config = dict(
    num_hidden_layers=10,
    hidden_size=192,
    num_attention_heads=3,
    num_key_value_heads=1,
    head_dim=64,
    intermediate_size=384,
    vocab_size=1024,
    hidden_act='swiglu',
    norm='rmsnorm',
    norm_place='pre',
    norm_eps=1e-05,
    positions='rope',
    rope_theta=10000.0,
    rope_fraction=1.0,
    qk_norm=True,
    attn_scale=0.125,
    bias='none',
    tie_word_embeddings=False,
    parallel_block=False,
    init='uniform',
    init_std_qkv=0.028,
    init_std_o=0.0,
    init_std_up=0.028,
    init_std_down=0.0,
    optimizer='adamw',
    learning_rate=0.00266,
    beta1=0.95,
    beta2=0.99,
    weight_decay=0.056,
    lr_head=0.00969,
    warmup_steps=303,
    schedule='wsd',
    decay_fraction=1.0,
    decay_shape='linear',
    final_lr_fraction=0.0,
    batch_tokens=32768,
    max_seq_len=512,
    doc_mask=True,
    train_tokens=255100000,
    max_steps=7786,
    dataset='wikipedia_en',
)
MLP neurons of a small language model. Each row is named by its layer, matrix (gate and up: input weights) and neuron, and shows model dimensions 32-159. Each number is 128 + 24 x the weight over its row's rms, rounded and kept within 0 to 255. A neuron's up and down rows have the sign that makes its largest values positive.
After each neuron's rows, "fires after" lists the tokens most often just before its 100 highest values on Wikipedia text that the model never trained on.

L3.gate212 [138 141 152 139 141 130 125 172 133 137 118 175 149 110 135  99 128 107 116 125 142 105 116 128 118 159 126 153 113 182 125  74 118 142 119 114 113 123  81 166 137 131 150 154 112 143 138 118 108  88 135  91 167 151 137 112 105 100  73 134  98 120  88 105 117 151 134  90 144 118  98 138 122 118 102 139 150  89 123  86 120 129 159  62 154 183 126 130 118 144 102 138 185 133 117 140 125 145 132 154 166 123 142 111 149 159 150 141 131 107  97 116 125 133 119 119 153  88 147  51 109  82 147 118 107 109 137 120]
L3.up212 [146 116 144  95 153 151 108 149 123 129 124 181 148 147 135 177 137 123  96 128 113 119 148 155 102  87 157  91 108 122 176 118 133 119 157 150 138 164 119 107 161 152 179 114 107 162 152  71 117 136 136  93 107  96 114 116  83 162 114 133 122 134 143 103 112 105 163  93 124 120 163 142 104 120 106 134 112 132 135 143 138 147  98 113 158 161 123 151 126 144 108 134 125 152 147 135 140 133 104 143  83  97 160 108 151 178 166 158 100 108 154  57 168 121 154 126 128 131 147 162 133 125 112 129 157 118 151 120]
fires after: "\n", " e", " h", "le", " j", " J"

L7.gate333 [153 138 101 115 123 121 183 116  87  94 133 150 109 101 131 121 127 116 114  90 116  86 149 144 154 131 160 156  62 113  94 140 104 123 169 106 112 138 162 147 123 115 155 130 142 167 112 158 111  66  67 119 138  99 148 108 123 133 115 119 128  87  80 122 140 139  96 155  90 171 140 145 151 117 129 155 134  84 133 134  88 107 173 138 172 134 126 162 103  95 112 141 122 102 110 135 137 116 113 154 117 149 111 101 130 105  97 116 108  91 149 100 108 171 122 144 109 121 133 129 138 126 127 106 130 124 131 144]
L7.up333 [114 112 124 127 141  97 131  91 166 118 103 107  84 162 176 117  92  89 101 149 126  97 136 141 115 114 122 110 106 133 100 120 141 157 117 149 108 121 109 120 135  97 134 131 171  89 114  93 115 125 123 117 110 142 113 140 110 130 118 176 157 108  88 143 158 122 167  98 104  98 153 109 127 110 152 162 141 140 151 157 106 122 109 151  83 107 139 122 140 106 159 151  84 120 128 143 122 159 178 139 114  98 114 138 110 132 131 140 146 119 152  67 145 133 122 124 130 106  95 127 113 132 169 111 141 101 103 105]
fires after: " ", " m", "in", "ot", "ill"

L3.gate146 [109 132 113 116 134 126 108 111 116 155 147 130 120 172 162 121 110 142 158 100 119 128 132 155 109 161 127 140 153  91 153 142 168 158 163  98 104 142 126 146 109  70 133 158  79 120 137 131 136 141 117 140 129 166 122 176 111 138 120  96  95  89  92 140 143 129 118 123 129 124 130 139  94  71 113 129  70 120 149 158 131 150 127 143 116 170  89 102  68 116 124 105  74 107  98 133 146 114 141 120 175 138 184 125 147 124  91 113  73 156 126 112 132 129 163 119 136 184 141  89 138 123 141 133  94 135  98 112]
L3.up146 [113 151 129 168 111 123 148 164 140 130 118 138 159 157 137 105 141 162  99 106 147 121 131 134 142 124 155 125 137 158 119 124 182 108 147 154 165 102 156 118 150 118 164 131 126 144  93 205  71 115  92 131 150 142  84 115  87 118 116 129 133 161  92 140 139  70 145  95 129 149 140 147 131 108 112  93 138 103 116 143  78 147  83 128 119 169  88 129 119 121 144 156 147 134 125 124 119 161 132 105 158 136 106 122 137 137 125 179 125 112 119  95  99 148 128 103 111 123 141 102  91 113 116 137  96 114 104 129]
fires after: "op", "ath", "ad", "ord", " pl", " com"

L3.gate283 [133  97 134 130 177 123  91 135  98 138  97 126 139 123 125 146 151 123  82 153 138 113 129 128 145  97  99 139 142 109  90 130 123 120  78 126 100 143 106 159 101  94 146 122 120 112  93 128 164 161 150 175 193 111 175 161 142 135 152 103 147 103 104 116 135  98 117 182 101 131 100 147 136 134 143  81 132 127 147 127 116  85 101 130 120 137 162 133 161 126 153 116 146  95 155 152 152 137 134 129 107 121 127 159 134  91 130 111 109 128 136  87  87 157 135 149 138 113 152 147 133 124  95 121 134 113 154 149]
L3.up283 [130 146 113 116 119 132 111 137 135 150 121 100 115 138 154 128 127 114 167 121 180 130 156 119  91 159 143 121 124 181  74 143 108 121 114 159  62 132 126 167 146 104 122 147 128 115 146 146 126 133 147 125 162  87 150 134 128 113 106  96 101 158 114 163 123 141 106 142 109 146  93 117 152 115 148  80  80 107 175 125 156 170 158 127 143 155 107 123 122 166 168 143 143  47 147 140 134 131 120 153 174 143 129 121 147 114 115 141  94  73 126 113 140 125 105 118 136 101 124 132 160 105 153  99 150 168 112 116]
fires after: "s", " s", "is", " res", "y", "os"

L5.gate357 [152 172 100 142 127 124 122  99 152 128 118 121 116 108 146 130 141 148 130 125 136 129 143 140 117  98 127 177 178 147 115 153  77 118  88 131 123 132 162 126 122 171 129 152 135 118 129 139 125 119  92  97 116  79 129 105 167 133 139 128  98 123 145  85 121 166 119 149 100 115 149 139 135 132 111  97 138 117 121 112 138 143 121 129  71 142 170 145 131  73 159 184 144 144 105 147 106 148 144 112 128 117 128 159 121 126 122 120 141 130 105  80 146 123 135 115 141 147  48  98  89 139  94 138 158 141 141 139]
L5.up357 [174 197 166 134 112 144 172 117 157 168 139 124 113 126 122 120 112 125 144 151 120 125 189 128 120 120 130 104 124 129 179 109 120 110 114 155 155  84  96 186 142 112 165  96 129 150 113 119 166 153 172 140 143 117 118 158 133 133 158  93 137 135 138 117 135 154 122 114 129 132 144 137 109  95 177 177  95  91 152 140 134 156 156  90  92 134 141 147  77 132 103 142 118  93 148 128  81 161 124 101 150 125 135 133 106 171  94 107 181 162 123 136 161 138 110 116 101 143 151  90 111 112 156 114 141 136 136 113]
fires after: " ch", " p", "est", " Ch", "oc"

L5.gate188 [121 127 136 127 157 120 167 130 115 162 148 176 124 141 146 115 112 158 153 163 116 117 135 149 148 104  96 142 128 142 128 181 104 118 113  83 151 170  84 110  82 178 146  98 148 103 114 130 124 152 118 119 122 137 138 139 133 168 147  96 119 113  85 112 160 128 125 131 138 164 149 134 125 142 111 131 133 153  78 105 123  68 106  79 129  82 152 154 120 111 135 153 171 146 134 128 159  93 162 117 159 153 171 143 159  89 165  96 136 108 128  89 122 125 173  95 144 114 130 108 121 154 143 139 105 138 144 103]
L5.up188 [116 170 117 149 121 117 111 108 104 138 105 141 130 126 130 122 138  98 115 135 133 124 176 140 106 125 164 111 121  61 117 134 136 149 140 175 151 137 130 140 156 120 136 134 142 122 141  44  70 146 105 139 140 109 102 121 103 169 162 138 173 107  52 107 156 139  95 108 114 157 107 135 117 136 151 120 148 141 117  97  90 145  88 117 121 113 105  97 105 111 122 119 118 159 143 110 113 133 130 124 141 164 165 142 137  82 162 151 134  94 144 123 142 150 162 141 135 144 116 135 105 160 120 126 125 133 122  92]
fires after: "g", " J", " St", "at", "ar", " t"

L3.gate244 [133 130 148 162 124 133 132 119 129 153 118  82 132 137 127 110 152 140  97 141 133 126 140 127 149 143 154 146 123 129 122 137 104 140 155 112 115  96  93 100 150 115 165  89 165 110 145 117 121 120 147 144  65 144 131 144 110  89 187 139 143 141  89 124 145 135 116 156 130  90 118 161 120  89 111 115  83 152 120 119  62 129  84 103 190 155 144 118 132 131 131 129 132 119 156 152  73 104  89 124 102  98 136 127 160 144  96 132 137 123 130 123  94 107 119 107 137 140 105 154 166 113 114 101 111 100 182 108]
L3.up244 [115 165 125 110  82 137 152 144 136 118 134 118  91 114 161 134 137 107 121  99 135 142 132 140 148 150 117 141 134 130 167 176 147 116 109 133 105  83 178 143  98 129 211 121 129 153 130 111 159 132 171 121 123 115 145 162  88 106 120 178 149 136 126 115 151 149 111 143 116  71 144 127  77 112 119 113 129 122 133 131 116 118 119  72 120 128 127 113 101 141 147 139 108 136 138  90  92  91 111 154 177 118 132 116 104 117 139 100 114 139  96 143 113 127  94 119 132 154 138 142 159 142 129 120 122  90 183  93]
fires after: " R", " sp", " C", "ra", "emb"

L3.gate107 [124  90 133  78 134 128 122 117 142 105 143 173 122 136 145  74  98  98 147 126 124 143 130 129  74  98  93 125 171 162 133 138 117 114 125 107  71 178 121 123 137 161 114 132 143 114 145 191 114 122 125 110 174 118 120 112 144  92  82  95 133 134 159 135 126  93 169 118  73 129 100 114 141 172 100  99 106 134 127 108 102 115 131 107 131 157 124 171 149 111 127 141 100 148 108 114 146 117 149 129 115 150 123 141 145 107 114 131 129 111 128 141 141  90 134 175 112  96 109 111 136 141 106 103  99 156 136  99]
L3.up107 [139 142 137 115 136 107 106 102 162  95 114 118  85 108 150 112 112  96 121 144 148 147 116  92 115  72 138 118 120 149 105  90 138 116 111 131 121 143 137 129 124 112 139 111 119 104 135 149 125 144 111 129 126  89 144 164 122 130 107 100 149 154 114 127 131 118 111 118 108  99 115  80 135 174 128 130 129 137  82 162 154 159 134 109 144 156 120 106 164  92 170 117 172 105 143 124  85 133 147 111 111 150 130 118  94  91 163  89 111 128  83 163  96 158 126 134  98 124 109 155 144 136  90 105 117 118 109 161]
fires after: " res", "es", " f", "s", "res", " cons"

L7.gate133 [118  83 112 165 123  85 109  85 142 120  92 121 120 129 166 113 133 118 163 119 142 147 107 112 110  83 136 142 104 146 129 169 142 130  71 121 134 128 130 165 139 117 112 113  78 157 149 124 147 140 142 123 101 137 127  89 141  78 159 113 138 118 144  78 123 131 124  93  99 131 109 170 151  81  88 120 139 142  80 117 112 144  86  67 100 161 169  78 136 110 125 109 112 125 138 148 144 109 119 120 146 143 115 143 177  97 168 116  90 119 128 121 152 118 141 148 139 126 109  60  93 144 102 142 151 119 127 119]
L7.up133 [140 132  91  96 130 146 171 147  97 104 137  99 135 107  94 105 129  98 111  83 152 141 112 140 133 137 117 118 160 119  82 185 150 153 135  77 103 134 173 166 118 132 159  93 133  98  83 128  94 152 140 162  78 103 107 148 114 148 122 164 126 111 136 121  97 119 128  84 155 132  97 162 166 125 126 157 121 112 125 112 151 137 152 107 163 146 165 161 163 130  80 117 116 121 105 148 139 125 163 155 149 141 130 118 126 130 151 127 128 116 124 141 101 142 148 132 128 108 162 117 112 122 128 152 139 108 137 158]
fires after: " A", " In", "A", "f", " in", "mer"

L7.gate316 [129  91  88 131 140 165 127  93 154 107 122 108 121 120 161 100 129 107 171  80 147 138 100 110  95 132 120 127 110 128 109 154  96 139 163 142 130 145 140 136 127 178 115 114 159  83 136  94 117 117 178 150 133 118 141 131 133 157  93 134  74 116 107  95  88 196 136 132 127  80 118 149 115 107 121 150 181 156 125 137 114 133 106  96 113 181 194 129 120 111 109 170 119 118 137 152 162 116 134 162 132  98 153 121 123 130 143 152 116 160  96  92 134 143 146 168 144 149 132 156 131 131 185 103 147 126 119 115]
L7.up316 [153 117 145 104 114 111 113 153 145 173 133 175 142 126 121 134 111 107 126 128 158 105 153 117 183  78  91 155 137 124 158  88 135 131 158 154  75  94 144 139 132 126 125 119 111 117 146 180 142 145 133 151 120 122 138 111 134 120 113 109 137 113 184 198 141 145 146  78 137 147 177 148 132  94 122 112 110 178 199 140 119  89 113 119 129 102 131 142 147 138 149 102 114  82 127 146 126 143 120 100  67 143 148 116 124  89 107 100 142 144 137  92 106 115 135 142 127 171 131 142 141  92 111  99 142 129 119 122]
fires after: " s", " dis", " m", "os", " t"